Weights of a small transformer language model.
Size: 14 layers, width 256, MLP 832 SwiGLU, vocabulary 2048, 12.8M parameters.
Architecture: RMSNorm before each block, rotary positions, no biases in attention or MLP, untied embeddings.
Training: 258M tokens, 3943 steps.
MLP neurons of a small language model. Each row is named by its layer, matrix (down: output weights) and neuron, and shows model dimensions 16-207. Each number is 500 + 40 x the weight over its row's rms, rounded and kept within 0 to 999. Numbers have three digits each. A neuron's up and down rows have the sign that makes its largest values positive.
After each neuron's rows, "fires before" lists the tokens most often just after its 100 highest values on Wikipedia text that the model never trained on.

L9.down544:473558506519436556510532554478479541473522481518490503519465499512478470491469547448509499549511477545543507526478527560500528512462475495495542460508441488511470549482439555488433498495508491538514516468495515559429467530424563546512472485504570529614482493505483524561536526535510485539497483526514503443509543421500537531425467498523459581457466510462496465487480562482511502477590480583490521532443548485556494512558607436509470501530523492563484503535547462505582468524508526450418489519482509490497539493492585506484498512461481521488525539522516545526577449518450485430
fires before: " to", "ver", "od", " on"

L6.down57:511515488514515460480475512486504559526507613481494515537467526516554457526465473440523542565530508464472475458500515586465507465556537521548493500493505519487500488514523513564535528540492470459445473574526482526530518548517527498484480546522451484462518552471586510510522439459484520429521586485495505514512513532473475519594503558484480452503497493499523530416558528453530480508458474543542524514559454509469504499525519555568438462509555514500470560547467470531496492421609473470499555542528566474477552477553469567575541452415495507464456463516530565459531464552507491588
fires before: ":", "st", "ctor", "l", " of"

L11.down605:496556478546471530449523470492514522499473524468432448499458412466418448485482526489494427380534574466525470453513526521509459479464524449432542556493466555509542489475507479458463507565436543500514558465531480461457497529566561526522528461540564476451538589445497500477447508449479492452464548503432521413504464541423488419417460517478567475526503502474481537481540507498490574448510505542485539476535529437454456485467409506491447428570524486464524542452399516506567412572476483446531471476546559524468529515537469560492527521494515502554545524422552451514489496486501515516
fires before: "s", "ho", ":"

L4.down369:487528443484506455554487489503437499508554565454604502527471521502488470433515431443548542493527537521488534482494546507494491439444517490461531525541511474530477427460487432504551487516492495467540505451568481486490499526464481472526530525443450552511468535467529482491512575491471492425520516507522434498482518472466415511458510544542566492473507396526547481458545467526458429480526518592583521518578469444495513510545417466460526550458476517526561541489460605446501502466492499540501496473457516450543437497534436563463404510511586522438476465544457488539477509547520536478
fires before: "s", "ition", "ion", "ic", "ies"

L11.down602:510462461506486504474418518535479506570435539503613501473435528463501477453481527427543441433497485471496455453569484501445524496394507482479493482484554498494519540482519502537435496500436510507495422542584500515499431489433549481473503521552502523464513510539520406466539517508542463498467495511543559502471515518535535438492554487479538502533511488493484542419553503478477489527486528487473430524496550527549524512538505427549505591441548548537514475553491504489520432489422524530522582519515471508542520469489504572465504532560502481577496499481506453478512462580489514457
fires before: " the", " 18", " 19", " 15", "th", " 16"

L10.down314:451530479521417558576489407438463483513480521508454448510487542496518464488518514509521521493569445526485449481448498493500505519492499504500497434482469500457456500474548526455452453477476504493608498477537534497511432520534452470571558480451529468555479478497451443572494467535432494437503491519438566443495477471439514493478384470486608450474569458487512503507462544465549526452536542520487571509500486475547487499452519437552550522516478497496534480475466552531506510546461495517548580524549525493521539504508460536521465505496530455522560498471521605561503551469516509432
fires before: " of", "ic", "s", "form", "leg", "u"

L11.down587:532415512501507470495486470451498498561517565556504478499451550493500492509568515532524551532461553485475468513507537551476436496510541479584475540482513527505482464484551509421515481454497522583512553577483551582521496463600461554470430456495544441410458499481465451581478500499535479503446516536549438483488611442489481466538513548561490571457531533488529458516481517516563542489573530449455512482585495540460440478494550462492522395459478448529444472448504529511501544513421541497553530498514511486500503484469477547491489468521393480495489540502555477492453443526519452422
fires before: " to", " as", " in", "),", " on"

L9.down353:558501466543460500549390504440520498442504518417508480532497533531414518508526423459473529488475485498498428539430513521449456472483544588521515547451480520468519461520473553457540434432514469539465475565489519428517441509560515501474454472485502503485505409477536482457476413471478444524548467479481523506407492426550526501496485529564481595535419504457521516477463487517519452545504509545581469495395438507588468540527477459495455511499551529458506556453495543485465468473554478485435481458522512491502509491510492577563495500475534466461494457486532446521472533430494482479
fires before: "ic", "s", " of", ":", "ly"

L10.down243:448554465479550445543629483561570524548514422430497504477529449464503530470487452433459507522494455478505512482529501506527548528505501510530400462382494480497502486493520479491516545518430491490547544504496477509537422498499513572526483586535507531504519534543508544523485460499559520487528561553492391454528510487435537544520473471451534501524547490495482488554479524539524537466510581488461461529520505502513507516426559507518545548580478533465497498466477515463459539523513520492500582441516507488496564539471486420454511445539553536497510452490487543484514426440439484464
fires before: "duc", "fe", "gra"

L10.down613:439496458513531529443475528552531497474539496417417502629521502389460549501507468518498525518486504510441557583460503460452519461539562516595525550507435484546466480534530454459516418513492398476520476476541495471552503492443518542532523512385556478474498450462461492445459474446503433532485527470514503472519496543520534539452495526511498499429511529509474516483552521547553511452528451538465496538523475504463532509459577520430490490553501484525471455489462521565487443550452508534479509568437532504509494476479475546513555480433495513516478486516581530496559507556507512481
fires before: " |", ".", ";", " S", "S"

L10.down355:544589481480527447495540449558489538459488541546528453504498508439495497453488514428575476397502474511526541500549458418501474543530537464493494455513519464518537489488571508517480455503452446562498439487539474512438519470568475516497461501481467560555410555396466506458633520525539512487480497446518479475478514483515483504516493426539611524530511393510455529471504590508508548583477512549487532541447477523480461474502495447519529535517485500537510563494482535458506483553454501504544426478517498480496541526438559495502512451485440546520525460429545566551499523529492532444
fires before: "s", "-", "th", "bert", "at"

L2.down189:515486555459486420444596556487488466550447507491469428505498488516603486477477532491540490553405457503551469479453463551467584476451530511499478476440554473565502446487465534429508453460486516438570544506450482488431482502537500532494493529522490466500498507504517522505510543511547534473502444516476477497528456456449535531466529535538573487503491511477450568585534577472452449478469451454457513457522407475446522488439533493516483533560524521488558482492496513469543461550438500498505479554502468513618490473533491574415499450432489513492459485455490503465583485509545528522
fires before: "\n", " ", " S", " Re", " T", " O"

L9.down355:491499435461552492477423500441472496434425473457445509517514494457391514487485532496481438461514484588412564389513522471486527560459498478463537503486462520501501578511505483507526452485536507506463526477510487525500486448467577493489545410531459462531505500497553425432507478510489459487461597501466535505494445447466501489476551482534483437484491412563479490483419556538482515492455566463486458574531470514480506531484517486523531487506463603560492438498459457482457480399427483450499612460472472511493511475524508481470498486485478493489509512449612467553550478474532494529
fires before: ","

L10.down668:527521591431468543461539473489475544453435455476507519512497456529501512455489538554530556492539456544482464534483520514486482538515481427539500534541452500592537508495533455500451494507458500531481527546563538504526506540479443535472467510480494548490517488473478475473517543533507487480577486535480479481477587473474483503402536483560497471493501502430486495522468570470532478510499547461498520559523431520492470476443489459523508482441460432572508489506466594449443471416495452543482709468467570530499491547573511562464539541513483463503443503455492570442464535501504499446
fires before: ".", ",", " and", " in", " with"

L7.down126:515472573563500515535542485442483449458601576496485532488466498499414524446481493485472406491570472454518459381520568492588561515541452494500453498446513604497492514513510536532507461542484533467461502468503511485485512554515460456535524474492551488532476567430509507460505481488479604500532469500440503528446414514525446427583521543452538561481486557458474505483511464556533577517471487499557455526501550518498523443505513545555417489560462482463530411468537498550469544456554457456486573552502515480481479550422497519523442517478509450509498495517495484473475481455454521526
fires before: "duc", "te", "fe", "i", "vi"

L2.down494:511539502463492510503506577567533496474574586524483475502471393543467443461460523451438453530483457431461500509462469499536600526495534481480563520522439497482524454526450481478443552497484570472546544513441558501485486457536485562494507467408512516455457484532461498510510444485484453432475528428519459448424478426517490568486506439488489504460567487471454507520544584390451463532504493506482430479516453436498433525525520479493413517573460496468498540521520552593548508549499440549410499487506538476485525522431521538534507471487493521489537498475497436410472547445578465555
fires before: "\n"